config.yaml
n_layer: 15
d_model: 512
n_head: 4
n_kv_head: 4
head_dim: 128
d_mlp: 2048
vocab_size: 16384
activation: "tanh_gelu"
norm: "layernorm"
norm_place: "pre"
norm_eps: 1e-06
positions: "rope"
rope_base: 10000.0
rope_fraction: 0.5
qk_norm: false
attn_scale: 0.0884
bias: "none"
tie_embeddings: false
parallel_block: true
init: "uniform"
init_std_qkv: 0.0167
init_std_o: 0.00305
init_std_up: 0.0167
init_std_down: 0.00305
optimizer: "muon_variant"
lr: 0.00116
lr_mult_qkv: 0.5
lr_mult_up: 0.838
beta1: 0.9
lr_head: 0.00545
grad_clip: 2.0
warmup_steps: 200
schedule: "wsd"
decay_fraction: 0.301
decay_shape: "linear"
final_lr_fraction: 0.05
batch_tokens: 65536
seq_len: 512
doc_mask: true
train_tokens: 600300000
steps: 9160
dataset: "wikipedia_en"
MLP neurons of a small language model. Each row is named by its layer, matrix (down: output weights) and neuron, and shows model dimensions 32-159. Each number is 128 + 24 x the weight over its row's rms, rounded and kept within 0 to 255.
A block is one neuron, or neurons of one layer that tend to fire together. After each block is what it responds to, as a language model described it from the Wikipedia text at the highest values.

L6.down52 [ 96 132  97 127 134 124 133 134 102  89 131 107 121 116 123 117 128 172 107 102 162 163 125 129  73 161 156 134 150  71 144 140 135 120 115 172 154 153 113 111 131 135 124 171  75 145  83 102  84 112 142 113  85 120  82 105 137 123 187  93 185 150 119 125 118 137 140 116 152 115 108 174 127 147 113 158 142 181 123  90 116 146 125 105 124 124  95 178 143 115 110 123 114 161  85 112 112  95 129 136 174 108 145 130 111 130 135 125 141 176  82 116 143 125  87 112 141 114 146 114 136 159 144 128 160 114 136 137]
L6.down151 [113 133 167 106 127 119 123 154 129 145 173 104 126 159 113 138  95 116 132 136 147 147 108 115 146 145 107 100 142  91 150 132 131 171 138 101 140 149 134 111 137 164 107 106 119 112 100 139 153 129 113 117 182 121 128 165 163 162 109 139  84 126 100  89 159 144 107  67 116 130 131 138 113 126 148 121  99 107 131  75 132 127 140 194  92 122 142 166  87 127 147 153 111 116 155 129  97 116  98  86 143  88 130 131 142 119 123  86 103 140  90 141 127 177  82  78 168 129 121 116 138 165  84 145 107 104 114 166]
L6.down691 [151 154  35 159 159 145 148 132 148 118 147 121 162 158  82  98 176 178 121 141 135 162 126 100 127 151 185 130 113 113 141 147 164 105 113 168 114 113 125 128 128 130 151 136 167 146 134 128  85 120 122 119 107 148  97 142 120  92 141 119 142 161 120 123  88 106 136 160 133 112 140 111  84 135 135  97 102 157 130  69 106 150 147 134 130 117  93 117 151  80 143 116 101 140 100 143 163 111 128 107 145 117 104 128 124 140  93 136 121 149 120 125 144 110 139 151 127 111 158 115 108 151 158 120 140 159 107 112]
L6.down714 [110 136 104 156  98 134 126 114  89 132 141 104 108 133 164 109  93 155  88 151 139 104 125 184 153  84  96 177 144 121 119 133 102 142 109 181 120  98 134 109 156  99 129 138 113  71 149 108 136 158 122 149 129 157 129 123 146 173 144 156 116  95 172 156 179 134 140  92  98 143 140 113 164 144 158  98 156 149 109 105 123 123 124 121 126 102  79 130 129 146 124 166 118 118 142 130 101 103 188  90 139 138 103 126 155 146 111 137 137 116 102 116 131  95 118  96 116  88 151  94 109  78 135 123 157 137  94 117]
L6.down850 [133 116 150 125  97 106 131 128 131 123 103 124 142 139 167 161 102  73 127 135 127 146 149 129 129  98 125 112 136 133 142 135 120 167 151 157 152 148 110 121 131 119 167 140 142 127 107 111 165 125 115 127 102 106 130 129 137 161 131 111 105 146  88 168 150 102 113 154 148 162 130  96 146 101 155 128 117 145 148 130 117 132 111 148 115 143 116 119 138 146 102 113 117 103 119 117 108 102 147 129 165 129 137  97  76 147 146 122 176 127 131 126 144 129 129  99 119 167 108 143 152  99 142  99 144  94 139 164]
L6.down1077 [140 162 106  92 152 141 130 157 165 123 120  89 127 119 152 140  97 118 145 154 117  96 102 172 169 146  74 158 101 174 161 150 102 144 127 122 144 161 110 117 116 107 113 136 144 169 175 100 141 141  95 119 150  77 174 155 180 127 128 129 126 171 133 116  88 131  78 125 108 125 140 211 145 136 124 137 136 104 126 117  85 142 134 151 111 113 130 110 115 102 117 116 123 148 120  62 168 120 110 124 133 135 140 138 110 143 146 131 139 141 155 174 158 157 113  96 115 121 118  98 120 109 111 156 134 134 119 139]
L6.down1093 [111 149 131 137 134 102 103 139 139 172 118 170 112 122 107 137 125 124 171 114 162 113 111 124 137 154 130 112  93  66 163 190 126 120 119 102 151 116 181 132 107 114  87 118 142 114 130 106  80 135 123 153 118 140 120  97 103 115  95 148 120 106 106 108 152 106  99 168 136 127  67  86 128 153  84 107  97 139 107  67 114 125  90 146 102 103 114 141 168 129 107 145 110 125 114 120 108 138 109 126 100  95 156 113 111 176 147 173  97 106 118 120 149  86 123 125 102 167 130 117  97 136 132 150 122 107 147 110]
L6.down1111 [158 125 133  82  47 121 132 123  88 153 158 144  78 160 152 110 144 148 139 112 141 137 136 124 120 167 122 129 141 112 186 127 135 151  70 133 157 151 131 106 144 131 149 129 129 147 105 105 129 138 126 120 135 137 173 140 147 139 145 175  82 145 142 152 135 153 122 102 122 131 101 119 104 142 147 137 108  95 174 142  95 161  99 146 113  84 144 137 136 157 160 116  87 120  95 120 105 103 130 144 160 148 155  72 133 124 153 135 139 126 120 116 126 106 123 119 104 129 145  98  95 100 111 130 135 124 116 122]
L6.down1138 [133 135 114 127  93 132 145 140  89 169 153 118  80 144 135 105 120 104 160  97 118 138 129 137  78 149 120 140 127 111  95 139 122 171 174 133 109 138 148 146 108 116 122 147 114  86 133 137 147 138 133 113 139 130 121 140 175 125 152 144 160 132 114 123 139 165 116 112 129 147  85 125 120 155 106 141 130 158 137 108 132 137  50  80 112  97 106 136 149 126 134 129 105 151 110 103 121 112 111 160 119 142 151  83 147 137 158 132  90 124 149 182 148 107 134 134 105 138 131 144 112 119 108 145 137 131 137 129]
L6.down1159 [ 94 158  93 133 122 133 136 122 138 156 185 122 136 131 138 111 172 127 150 119 104 113 145 157 142 140 160 150 130 128 116 109 129  75 122 112 125 112 116 120 126 158  95 121 126 112 150 140 103 124 133 146 144 145 131 112 197 157 128 154 115 129 150  89 108 179 141 101 135 106 128 119 117 130 168 105 117 153 119 133 135 159 181 119 145 134  82  94 148 123  97  81 124 152  94 126 175 135 126 108 128  90 122 122 148 144 112 157  94 155 130 127  98  52 129 141  71 137 114 119 111 133 110 129 102 112 113 127]
L6.down1475 [156 121 110 126 143 104 157 150 118 105 138 167 111 179 126 136 127 115 121 103 100  85 165 103 135 147 127 139 146 179 103 110 123 111 171 202 139 118  87 115 150  86 163 113 105 156 128  94 137 124 102 136 171 129 166 160 137 146 128  87 128 134 132 148 131 146  99 142 105 201 107 104 155 147 151 153 152 105 142  69  98 125 113 148 143 135 132 123  92 125 101  77  96 146  91 131  88 159 151 136 141 104 153  97 131 128 197 133 115 125 110 127 132 151 106  97 118 181 134 120 152 105 121 139 116 146 144 144]
L6.down1647 [106 116 113 121 141 146  99 155 144  90 136 123 128  94 104 138 159 127 154 142 121 134 123 179 165 182 131 156 132 132 188 114 163  83 123 160  95  87  97 111 160 135 135 151 148 118 145 127  82 170 116  94 142 151  87  94 139 161 102 147 115 133 159 120 118 134 117 139 130 169  96 137 123 126 134 136 179 163 148 100 103 110 158 151 160 149 115 115 105 123 121 128 126 132 140 153 137 142 127 178  87 101 101 104 133 141 136 144  72 130 117 114 107 136 113 115  88 120 131 126 104 136 134 113 127 158 143 118]
L6.down1858 [125 145 140 126 153 127 125 111  90 144 114 115 116 107  80  98 150 146  80 152 140  93 118 100 103 120 149 146 147 123 156  89 106 192 108 123 148 176 133 108 129  97 131 122 154 164 144 138 106 134 118 107 135 125 154 102 116 101 119  80 126 133 125 130 127 120 125  42  89 139 182 141 162 134  82 147 124 108 118 125 112 164 113  85 188 127 138 184 121 123 122 125 168 154 147 105 174  93 155 112 104  74 119 127 119 105 122 115 108 106  89 181 145 103 124 148 135 155 125  81 143 121 103  96 129 132  93 121]
L6.down1951 [115 104 144 112 115 138 157 136 129 116 140  94 124 103 114 111 133 101 143 124 108 109 130 174  98 128 116 125 141 117 107 117 138 128 121 116 118 128 168 114 133 106 142 169 142  84 128 111 123 125 154 108 122 137 160 119 136 167 109  88 104 130 143 147 154 128 134 159 116 139 139 101 120 115 127  72 128 133 108 108 100 113 159 161 133 116 113 107 136 171 121 129 113 128 185 125 132 133  70 104 132 136 103  84 117 133 133 105 121 121 133 118 107 151 138 126 151 113 142 111 101 139 128 152 131  87 153 132]
L6.down1962 [131 104  98 125 163 165 121 159 138 112 136 113 122 137 133 129 145 102 116 136 112 116 116 163 133 110  85 157 113 138 113 140 156 179 158 126 148 149 131 127 162 132 132 108 101 169 130 155 124 139  92 123 147 103 147 137 170 144 132 118 170 140  69 147 132 124 116  97 109 131 119 178 134  73  98 138 137 110 118 130  59 110 123 128  87 117 111 166 117 131 136 106 125 132 116 102 115 158  96 131 139 120 113 114 132 172 167 143 107 115 141 144 129 115 119 111  59 110  88  96 133 120 139 112  89 148 136 130]
L6.down2026 [101 117 132 119 133 156 122 139 122 147 170 127 149 143  91 140 166 137 181 131 127 125 163 145 172 152 138 143  92 163 119 117 105 114 137 117 126 136 138 136 151 108  88 125 140 135 101  99  96 111 141 154 135 133 114 113 162 121 133 139 146 130 158 111  79 141 151 157 105  99 146  77 113  98 140  95 156 147  92  27 142 110 141 138 140 125 121 116 163 152 105 103 120 144 118 124 178 157 134 147 107 122 122 135 177 155 155 112 116 133 132 115  90 157 147 161 109  85 124 125 173 103 117 142  93 136 106 129]
Description: The final piece of a main verb right after its subject, before its object or clause, in plot summaries and descriptions: warn-s, den-ies, introduc-es.

L2.down86 [126 140 135 113  81  82 152 128  85 113 147 161 100 166 132 116  90 100 148  98  87 116  96 153 167 130 182 120 159 181 135 119 115 128 138 127 149 128 166 156 109  90 139 121 122 113 113 128 123 165 142 108 119 135 168 129 147 115 141 159  90 143 167 141 173 106 115 133 134 169 129 134 140 130 171 166 151 145 130 134  70 141 114 128 109 128 151 130 103 121 130  57 113 118 117 101  67 115 153 127 151 122 130 118 165 161 187 142 105 127 117 128 145 114 100 142 102 139  82 152 146  84 100 157 144 140 118 170]
Description: Past-tense verbs and past participles ending in -ed or irregular forms, often after was/were/had or in passives before by, such as trained, organized, written.

L2.down450 [131 151 129 133 116 143 103 125 150 118 108 121 146 123 143 164 142 126 138 159 109 144 183 108 160 129 137 126  99 145 159 163  87 120  96 109 108 153 154 123 110 145 122 168 173 120 146 129 156 156 108 151  90 125 143 112 122  76 159 142 102 110 127 146 100 105 112  64 165 139 118 110 103  82  63 118 137 101 150 160  78 117 108 106 170 155 113  83 112 107 138 135 149 138 143 126  94 117 135  90 124 145 151 145 144 143 118  75 158 127 126 148 128 187 131 130 104 146 155 135 135 137 149 132 146  97 135 136]
Description: Last nouns of set names or phrases (Ministry of Education, from power, in office), plus line breaks after article title lines and headings.

L12.down792 [106 172 123  98 125 128  98  94 186 158 122 156 124 172 155 166 131 158 133 106 149 121 129 114 155 135 112 128 103 143 130 131 129 148 149 138 131 105 140 110 104 109 127 110 149 168 111 101  99 103 133 142 141 133 155 125 135 120 111  99  95 192 167 144 120 106  82 133 145 167 172 117 150 154 146 108 156 114 170  98 143 187 124 115 153 104 114 128 142  67 135  65 112  89 159 137 184 114 132 134 135 142 148 113 153 178 125 117 118  85 153 123 149 120 121 149 145 131 140 122 162 103 136 127 127 100 119 125]
L12.down1157 [168 100 109 173 118 126  87 197  87 140  73 130 137 128 144 138  79 169 160 133 141 112 127 111 118 113 176 154 147 151  95 126 143 157 127 123 103 152  98 119 130 129  61 136 121  82 185 122  91 116 112 139 121 130 146 120 146 140 105 104  95 170 146 144 118 146 172 194 151 147 160 105 100 109 101 127 182 179 139 148 103 154  96  69 117 115 106 161  94 144 129 148 118 121 106 133  92 141 123 121 133  93 152 115 170 175 117 158 152 108 110 109 128 137 141 125  91 106 139 101 151 122 158 116 117 122 142 148]
L12.down1710 [106 148 126  88 135 147 140 133 116 141 124  96 121 128 142  95 147 112 140  90 174  83 117 131 142 112 177  94 144 145 118 109 123 131 131 122 152 142 168 154  99 155 114 122 142 139 115 113  89  98 135 162 124  72 123 121 153 110 119  95 110 121 134 129 124 165 144 148 130  89 180 143 125 133 126 124 164 128 112 142 118 139 106  91 104 129 109 119 124 113  96 167 152 148  96 122 185 149 130 106 141 136  79 142  95 107 117 129 157 107 118 150 136 129 138 162 128 119  83 116 136 125 106 182  92  84 152 103]
L12.down1727 [119 137 113 101 126 143 102 116  97 156  98  84 150 104 135 147 127 101 121  95 158 122 167 101 142 138 137  67 143 120  73 132 135 137 137 139 159 126 123 107  79 104 157 104  79 136 158 102  86 126  81  97 123 121 168 146 141 131 166 143  92 111 124 161 163 134 138 110 131 101 151 117  92 163 143 126 139 133 104 175 162 108 123  92  98 147 116 173 112 176  90 105 196 158 131 119 143 140 150 124 151 153 115 120 142 110 108 147 121 118 114 146 124 133 119 184 122 121 131 152 130 143 145 187 108 143 114 127]
Description: Verbs and linking words right before a predicate complement or that-clause that classifies or judges the subject, such as considered, as, became, decided.

L12.down654 [ 98 128 161 150  64 140 167 138 116 122 126 122 128 162 128 133 113 142 101 138 132 112 124 132 137 146 134 148 170 113 125 143 104 142 107 119 171 103 134 176  97  71 164 164 147  98 143 137 116 122 115 152 221 115 106 131 102 172 150 114  91 112 160 129 148 144 131 173 128 136 164 104 105 135 113 116 118 105 183 187 113 145 104 132 112 163 129 130 130 144 135 111 139 113 131  95 105 138 121 109 118 133 127 116 125  96 162  94 168 140 140 161 104 145 157 151 136 132 160 126 128 103 117 136  88 115 127 147]
L12.down1097 [125 115  74 116 111 120 127 113  99 137 154 104  92 156 141 123 162 119 111 111 123  94 146 130 122 165 135  97 133 138  76 116 124 137 112 121  81 137 134 127 142 141 151 117 142 148 156 122 106 125 118 179 129 125 120 175  98 113 108 124 109 133 160 146 146 144 170 156 142 120 145 140 127  54 161  89 115 136 168 174 128 143 143 171  96 114 146 125 146  91 112  99 106 143 147 155 119 104 166 120 130 117 135 151 122 160 102 126 177 164 149 110 129 142 149 140 113 136 102 122 115 121 112 123 149  84 145 182]
L12.down1284 [112 123 175 108 101 129 151 139 139 102  98 145 103 106 136 127 136  90 112  98  68 147 136 118 109 155 124 107 140  92 139 129 118 142 114 109 123 156 115 108 142 102 161 145 134 137 107 135 151 124 109 138 118 110 135 111 125  86 134 108 118  98 157 139 152 131 162 168  76 109 154  76  93 143  82 110 149 116  95 189 136 138 150 123 116 138 168 118 121 111  96  72 128 146 124 108 147 106 186 119 105 110 116 103 128  81 133 150 106 159 149 139 115 133 129 100 118 128 149 136 122 142 204 123 135 145 120 100]
L12.down1728 [158 124 132 105 166 112 145 143 142 127 116  96 120 128 157 120 132 121 116  92 142 110 136 120 150  90  91 143 141 116 110 124  95 105 100 130 124 164 145 138 141 121 100 121 157 131 133 155 102 118 126  99  97  95 114  90 142  96 111 127  90 100 144 133 138 121 120 106 169 172 115 140 166 115 112 126 155 136 162 123 100 101 131 114 139 129 113  99  71 113 109 125 118  67 120 122 108 176 121 126 137 157 135 110 147 129 143 142 170 156 137 133 100 119 125 140 155 161 135 104 150 139 168 145 109 152 125 120]
Description: Closing equals signs (==, ===, ====) that end a section heading such as ==History==, ==Family==, ===Sequel===, and also the line break ending a table row.